config.yaml
n_layer: 11
head_dim: 64
qk_norm: false
bias: "none"
parallel_block: false
init_std_qkv: 0.0262
MLP neurons of a small language model. Each row is named by its layer, matrix (gate and up: input weights) and neuron, and shows model dimensions 16-111. Each number is 200 + 40 x the weight over its row's rms, rounded and kept within 0 to 999. A neuron's up and down rows have the sign that makes its largest values positive.
After each neuron's rows, "fires in" lists the words (lower case) most often at its 100 highest values on Wikipedia text that the model never trained on.

L5.gate413,201,207,244,295,197,169,183,131,209,234,225,248,215,211,206,212,179,205,170,171,236,243,191,186,210,206,178,126,215,206,144,204,212,204,166,223,197,179,258,202,131,128,253,205,161,270,189,209,213,193,171,226,187,160,206,206,176,77,133,201,163,178,241,217,160,261,214,269,239,174,158,143,190,226,224,163,201,153,175,141,123,199,239,254,237,225,171,239,192,197,168,241,165,259,229,128
L5.up413,176,233,222,149,202,188,195,153,233,189,236,217,226,227,292,194,227,207,202,118,244,176,220,273,224,229,183,164,160,242,212,231,195,190,92,198,204,218,169,167,287,195,190,144,132,197,269,199,237,175,171,290,231,152,159,168,175,184,187,141,165,277,191,229,309,231,167,190,191,283,170,250,216,135,235,128,246,177,259,156,276,289,245,246,238,255,162,164,200,170,168,169,175,194,236,196
fires in: "their", "these", "this", "his"

L2.gate15,193,191,205,253,204,214,227,266,198,181,133,127,213,206,204,194,130,255,214,231,231,183,260,124,219,254,238,161,225,223,251,132,256,169,145,237,174,192,284,165,153,218,205,262,200,218,253,236,139,193,148,206,216,205,225,238,135,206,205,182,263,146,310,207,134,120,181,212,281,220,143,185,161,189,227,146,198,273,137,227,171,218,187,159,234,212,185,205,228,193,194,124,203,169,127,230
L2.up15,161,257,217,213,294,209,101,226,209,174,172,165,182,249,255,267,177,204,178,181,200,199,215,117,201,214,194,200,171,182,115,186,176,183,147,176,172,192,257,214,190,256,208,216,255,244,252,195,165,213,259,248,189,213,259,173,170,268,163,158,188,156,227,270,176,96,115,218,250,196,165,206,188,183,268,170,208,270,151,248,165,186,232,177,222,219,182,211,230,203,159,138,185,171,182,224
fires in: "is", "was", "than", "this"

L3.gate241,266,184,135,136,157,236,150,207,174,214,174,189,233,151,211,241,169,251,268,183,185,183,211,166,155,221,243,187,198,132,195,244,233,157,184,226,197,201,176,169,188,221,197,208,223,213,179,200,202,309,248,232,238,224,190,233,180,261,222,153,196,138,180,204,229,182,165,268,204,197,202,250,177,236,127,238,210,129,221,203,236,225,193,266,209,244,176,240,208,214,218,212,192,202,279,172
L3.up241,217,227,134,180,205,228,145,180,160,165,220,171,163,190,166,240,155,194,238,213,181,158,176,189,227,244,161,260,155,243,187,267,201,197,194,301,238,148,246,152,235,208,303,279,63,212,198,151,122,193,203,280,230,219,153,209,159,232,93,237,156,164,234,220,204,192,268,271,207,211,159,255,111,229,168,171,236,160,152,163,133,143,145,203,222,180,198,173,244,172,104,176,178,233,184,117
fires in: "by"

L4.gate442,93,175,202,229,171,238,225,120,233,247,90,210,208,253,179,197,287,203,149,189,159,221,224,193,214,130,145,236,164,205,253,232,261,190,142,190,150,203,178,220,174,144,135,210,202,174,196,212,205,208,173,191,216,154,111,146,177,179,242,174,191,220,220,204,204,234,193,174,216,253,250,159,266,300,173,155,191,198,170,212,209,182,155,168,214,210,201,135,181,195,217,213,210,248,160,259
L4.up442,226,163,243,161,162,240,174,173,191,203,141,176,234,187,238,215,218,189,130,209,124,169,189,270,206,214,126,151,154,141,188,161,168,198,170,185,152,230,148,279,244,167,204,220,222,202,221,245,159,218,244,178,156,158,180,153,248,230,206,178,221,263,166,169,200,168,195,264,212,209,198,192,201,185,117,219,154,197,187,158,209,197,128,98,233,228,243,182,133,181,249,240,202,224,227,253
fires in: "at", "near", "north", "as", "not", "in"

L3.gate295,170,170,172,194,234,182,266,134,197,117,184,138,224,162,176,245,206,195,246,204,168,261,49,148,171,169,197,207,227,216,152,177,268,176,216,260,168,186,147,157,174,298,256,285,251,206,142,240,166,201,184,251,181,214,238,206,208,270,258,146,211,172,188,205,169,178,138,225,198,201,205,175,204,215,196,185,195,167,155,259,192,243,272,182,226,227,191,144,158,163,203,174,100,213,187,238
L3.up295,200,179,255,207,207,155,152,189,137,183,121,91,205,247,214,224,191,147,131,205,198,212,238,198,204,191,204,275,119,160,233,188,273,111,239,226,210,148,207,207,236,201,152,190,259,191,208,174,248,246,219,315,149,187,197,219,219,328,271,127,236,174,131,202,162,129,173,197,222,176,115,186,205,216,195,241,225,172,253,157,201,196,135,146,297,166,189,191,207,185,222,214,181,259,199,197
fires in: "with", "his", "at"

L5.gate257,144,254,198,206,206,126,126,190,153,251,190,211,192,283,198,264,189,234,284,171,217,251,170,237,130,207,277,201,228,204,153,233,226,241,148,188,224,252,186,226,178,158,189,218,104,201,194,232,87,200,215,210,245,246,209,234,202,195,186,125,262,231,171,198,222,140,202,232,248,193,199,251,245,188,234,128,185,163,170,93,164,240,205,189,244,243,237,269,210,208,186,154,139,183,191,120
L5.up257,122,220,295,253,225,143,251,171,216,251,201,223,225,281,193,171,197,213,265,181,227,168,148,223,190,181,242,224,260,197,225,219,149,154,211,287,283,146,126,202,138,166,236,214,177,236,228,284,158,194,232,208,239,180,208,224,126,171,181,203,217,145,223,216,194,246,217,209,219,153,223,257,191,137,197,198,242,198,208,173,181,227,230,171,170,222,212,159,202,240,212,187,205,176,199,137
fires in: "her", "their", "his", "s"

L2.gate341,116,138,244,185,259,188,144,169,262,203,208,193,127,198,179,231,201,150,213,244,227,158,190,275,97,147,248,166,232,210,192,229,206,228,145,222,219,151,249,247,192,220,235,182,169,159,180,296,141,197,175,265,199,229,176,196,224,265,216,180,157,188,166,229,199,194,194,195,191,233,212,187,214,173,217,237,187,202,177,140,251,264,252,207,208,259,202,213,177,195,131,224,253,242,147,241
L2.up341,114,169,182,195,178,247,167,238,208,191,183,178,223,185,187,259,115,161,184,172,183,243,188,144,218,151,192,195,203,254,162,233,174,226,212,187,251,224,167,208,184,208,192,221,245,235,165,274,161,199,141,213,205,214,180,125,115,217,176,171,219,230,203,158,163,168,230,260,213,240,280,72,247,167,154,258,206,226,208,132,164,152,269,175,255,231,160,195,192,184,194,240,255,129,196,161
fires in: "s"

L3.gate383,237,200,208,176,145,207,174,232,169,185,154,252,187,236,156,187,192,250,207,203,181,167,214,196,145,166,145,172,205,202,215,204,226,189,182,220,282,150,209,226,237,218,135,145,230,175,170,218,167,282,115,127,209,251,166,242,178,113,163,230,176,222,157,155,161,217,198,228,226,196,257,154,278,147,218,169,176,176,266,245,246,220,162,214,211,173,158,142,166,180,134,182,191,302,166,206
L3.up383,256,218,171,222,112,217,204,193,159,157,137,208,150,181,106,180,146,206,283,231,179,178,197,204,135,185,216,159,212,170,254,259,238,203,195,252,211,151,172,205,224,232,209,133,183,154,209,219,160,237,203,205,205,278,112,236,202,163,209,228,152,249,162,146,242,190,205,247,199,171,184,192,218,171,250,195,190,141,259,252,292,174,228,225,201,188,231,167,189,234,151,203,212,231,158,169
fires in: "building", "built", "oz", "al", "buildings", "em"

L3.gate177,226,214,221,203,167,197,158,171,222,229,199,213,177,247,333,221,162,221,251,236,117,176,220,172,201,164,285,201,176,210,197,177,157,179,200,176,180,194,200,238,200,109,187,173,179,231,133,157,139,192,238,129,227,192,194,225,213,210,231,189,289,169,238,190,227,179,218,279,288,162,200,182,203,124,132,222,183,228,229,238,151,218,144,159,165,225,255,170,253,163,263,256,185,133,205,226
L3.up177,166,243,115,154,168,188,155,213,192,137,191,175,76,184,165,185,173,232,220,221,163,245,186,243,265,200,207,262,175,216,173,192,218,269,244,165,147,161,182,227,256,181,167,152,190,213,219,199,225,228,222,161,216,153,183,179,259,281,210,180,205,188,203,351,262,174,189,193,195,119,187,214,200,186,149,274,225,196,184,176,131,174,156,147,258,206,237,199,208,159,210,266,206,193,179,204
fires in: "by", "same"

L3.gate213,149,214,208,247,171,183,208,207,165,229,252,222,160,152,194,135,136,234,187,207,206,207,203,207,205,158,156,231,266,136,183,211,152,267,153,221,185,177,241,173,301,207,124,206,132,199,207,240,182,191,138,216,153,177,109,253,130,118,224,209,236,251,191,193,219,251,270,194,165,224,203,195,213,197,184,130,258,211,155,172,187,232,200,171,209,281,195,200,229,157,184,155,263,197,157,282
L3.up213,209,235,174,250,238,286,197,165,141,161,100,182,169,170,176,195,219,274,179,269,189,173,269,146,253,162,176,171,149,212,173,266,225,196,189,170,216,209,222,296,310,265,171,202,71,112,164,231,281,203,211,247,184,279,204,211,192,190,197,174,169,200,255,197,189,184,136,219,224,191,201,173,272,217,192,272,149,191,184,200,175,204,187,163,190,183,168,146,269,166,216,225,241,155,189,270
fires in: "between", "building", "built", "body", "better"

L3.gate138,132,160,200,198,210,185,196,176,200,206,204,265,223,201,147,179,162,209,266,216,255,190,179,210,215,155,196,155,198,210,233,189,115,132,182,214,276,141,176,156,174,180,279,161,165,175,149,173,263,245,161,188,226,239,249,225,272,150,122,220,193,185,194,243,178,268,325,136,175,165,148,256,246,235,179,165,198,140,209,139,185,176,198,180,154,124,188,223,157,180,166,236,263,195,175,238
L3.up138,212,195,263,243,245,212,260,288,187,234,171,182,204,270,211,261,186,182,237,221,198,164,232,233,186,187,157,222,158,191,346,247,186,211,170,291,213,199,238,152,207,218,227,173,246,32,204,194,199,174,233,166,212,236,173,186,185,133,186,239,249,222,149,186,224,210,134,210,230,175,245,183,215,127,186,199,188,217,215,196,258,194,209,202,169,263,230,168,136,159,205,276,239,222,238,242
fires in: "is", "n", "born", "isbn", "was", "km"

L2.gate219,262,257,162,270,179,183,164,199,166,279,257,171,142,118,164,208,223,166,164,173,105,230,223,179,229,265,257,248,155,166,225,225,216,186,243,224,166,163,318,225,203,138,223,211,188,171,162,212,258,170,156,171,176,201,286,234,171,227,149,146,260,110,231,273,215,215,173,174,231,200,158,211,234,180,200,198,254,216,162,179,182,199,185,140,184,192,282,191,160,246,218,227,242,235,204,350
L2.up219,191,241,151,239,261,206,145,271,210,154,294,240,243,190,174,227,243,269,175,181,196,205,151,203,201,173,140,199,220,172,214,233,152,176,215,193,186,192,221,179,169,95,235,239,197,182,253,196,318,152,238,179,238,180,206,222,172,170,186,159,212,203,200,192,219,189,127,262,198,205,304,221,156,211,224,286,181,192,175,236,138,187,188,249,189,144,223,208,224,299,205,127,213,206,217,204
fires in: "is", "became", "was"

L3.gate389,199,246,113,149,192,219,196,155,187,178,175,199,175,230,194,214,226,261,191,197,193,229,200,211,153,166,228,184,171,152,183,202,216,201,206,246,289,184,203,132,264,210,198,186,211,159,135,230,219,258,174,178,152,293,162,196,244,247,288,200,204,177,226,194,187,157,193,235,216,262,172,249,199,227,217,214,236,181,303,190,266,168,261,111,248,264,167,183,150,135,181,130,203,188,217,240
L3.up389,211,207,179,163,236,234,196,175,209,239,138,254,203,180,171,219,163,193,103,247,202,164,164,165,164,178,143,199,173,173,235,199,209,230,197,194,242,149,249,198,233,169,154,189,144,131,238,195,194,172,191,109,241,133,230,231,198,207,172,165,212,175,172,207,265,158,245,204,242,215,211,183,175,238,157,199,244,104,244,163,276,185,180,227,165,139,194,268,138,217,218,226,206,246,250,236
fires in: "released", "on", "release", "releases", "are", "meaning"

L2.gate265,169,204,167,218,162,207,194,198,156,215,132,185,194,191,220,196,235,228,185,116,235,240,237,184,254,198,140,255,198,191,105,179,186,237,159,211,177,246,266,218,177,248,137,185,211,151,238,196,228,165,173,230,193,219,147,223,136,202,249,204,171,249,155,146,216,195,146,214,202,264,184,195,169,221,131,200,188,222,177,181,118,250,264,206,209,238,201,145,192,196,192,200,183,243,189,218
L2.up265,209,188,229,241,143,256,241,177,205,261,167,202,202,132,129,252,287,148,190,195,146,269,263,228,331,212,207,243,256,143,172,156,144,178,168,166,121,261,204,157,138,198,211,124,169,195,213,201,203,202,173,164,226,190,263,159,206,160,206,230,206,163,198,149,182,212,165,228,256,181,170,189,172,191,251,285,200,193,215,235,119,210,285,208,209,229,180,160,189,193,216,203,235,251,191,177
fires in: "from", "who", "night", "able"

L5.gate358,101,172,207,215,231,209,188,281,153,281,205,194,194,190,197,217,213,144,184,137,181,195,176,136,210,206,225,201,182,186,217,176,214,146,206,157,313,180,119,177,226,219,230,246,251,143,140,237,151,227,161,186,216,297,168,221,191,220,170,207,187,256,172,243,165,164,199,242,152,182,236,217,185,207,233,147,272,112,132,162,190,156,164,151,185,185,213,201,194,181,152,245,172,182,238,246
L5.up358,221,149,223,235,206,112,197,211,170,204,238,205,194,185,247,170,221,252,149,210,198,126,157,219,251,224,226,186,244,184,198,215,170,219,205,229,163,271,214,207,236,201,273,139,219,157,336,167,258,163,216,218,249,174,187,160,234,142,182,188,171,208,310,196,202,160,222,213,217,200,270,243,217,161,84,191,288,234,227,187,173,188,225,214,179,169,235,153,172,205,244,207,190,223,264,227
fires in: "n", "isbn", "third", "cro", "covid"